config.yaml
vocab_size: 8192
hidden_act: "squared_relu"
norm: "rmsnorm"
norm_place: "pre"
rope_fraction: 0.75
attn_scale: 0.127
init_std_qkv: 0.0362
batch_tokens: 65536
train_tokens: 326400000
MLP neurons of a small language model. Each row is named by its layer, matrix (down: output weights) and neuron, and shows model dimensions 80-207. Each number is 500 + 25 x the weight over its row's rms, rounded and kept within 0 to 999. Numbers have three digits each.
After each neuron's rows, "raises" lists the tokens whose logits its output raises most directly, leaving later layers aside.

L6.down626:483514490564509528475479518514511502506517483508491505487502525466556487478515528517523543507513487451476511502486502512509529423464519530490530472513512528444485463513473508498497482458491523534544507473499517469441520468476486513498482536451531501506514492556500501447489494512509485497484476507500527495526508522535495494512552528474504487465514489517478479500519479507523512487505
raises: "ice", "ine", "ink", "rough", "hal"

L6.down790:516508463515482497485514497466465487495510441440456498533473501509517483541499528499461424481525513477482511550493511486491491485503499444470470512472540536540479544481481490457467518523494487509496462506499541538494491492467500507507495522491470504476489462495531484516519469498505530482497513533510499508513493525503530471505423471505477472518528481542508530540475528505468484557483
raises: "mate", "e", "ean", "ae", "ane"

L6.down655:559508482518500525490497464480515488519599510472543518499465495534501535500493480528500477475473570470503483503501548504514484515526481495509470545479495531499515509479482544427529492581505511457493511526511505489533496490489479489509469495509480482513555477495496491494492498509467520503497498520470492476498512513458470517493486497545520458520460479493499490500473504469487496504456
raises: "aging", "ities", "ists", "---|---|---|---|", "ising"

L6.down742:503516462494476496479507504480521513486479469507497469502515512457515505503515523512500509491535438489489513459472529521479500407505523492485495522513508538477483495500527493466492470469506492535506519492481508503480499492458490483447498540492498490492486520516485484499515497462469476478477474551477462469500513482479517541494486474531475541555508507496503472516516500499547541494515
raises: "ional", "ural", "ive", "ible", "es"

L6.down391:522473469485500474489536444499531488518473452440491512473546518504520469515509516506480492487519512471492480530523510532528542486472446483485456486540498464497459469503495480534472513515496469500491492505480481530491471467477486481464511522512502515503557516500513489486482515455512486469501460465514535532504506523501451451520462517485506515520491444533491503460458493505491511504500
raises: "ario", "ography", "ology", "aria", "ologie"

L2.down682:510510515482469478432454471500465508506499515471487452427497485475510519496522472487514521496456495522451509471516454526499480504495521521499486494503513492514501496511462524454444456493479536462482525568479506518514517529510475551493488500502463514476482472494481486485489489489490533533521512525533530519532476526514512521505473482475516501508527512497469468518492485471510460501494
raises: "old", "ard", "art", "enberg", "enburg"

L6.down852:485508498471480476506472507522531495500501469514508525532516472522487492529502445488525485500499490533499482540506480514554561518503508446452468466517506518519523495497496555429551487479520527528484472466489500477507544499497497526466478528477451520478512488473503517480492496495524482510445512470555523431470487508517500499497519517507508469493468492483508502532470471471510514448479
raises: " months", " days", " years", " year", " week"

L6.down169:522495486518428517461452452488472473525482507477493496504499493440458503526511533493499416503533516501489505482534505516499538485491504534522486502506470478530474456517500514508499465520498505479524502525500522524498466482521480506462520491519543505502488517520511495500439488514478521535506499469483525499485498464485482514534462521506542509505451512499489519524474538525504474504499
raises: "o", "aries", "ved", "ated", "ants"

L6.down521:512481450492469479520505491501503484495526475493482506470495471501522512533462506548509463467529539520482481540552522489472524488459486517471508513528489487476512499495468483509536511477528478522470484516572494461551501480532547496469461503532486497453526560529458492533510485489487459487521510508479506537493526482513524499494495502505527520522523508505518503491501518445467512487422
raises: "is", "m", "es", "ize", "ity"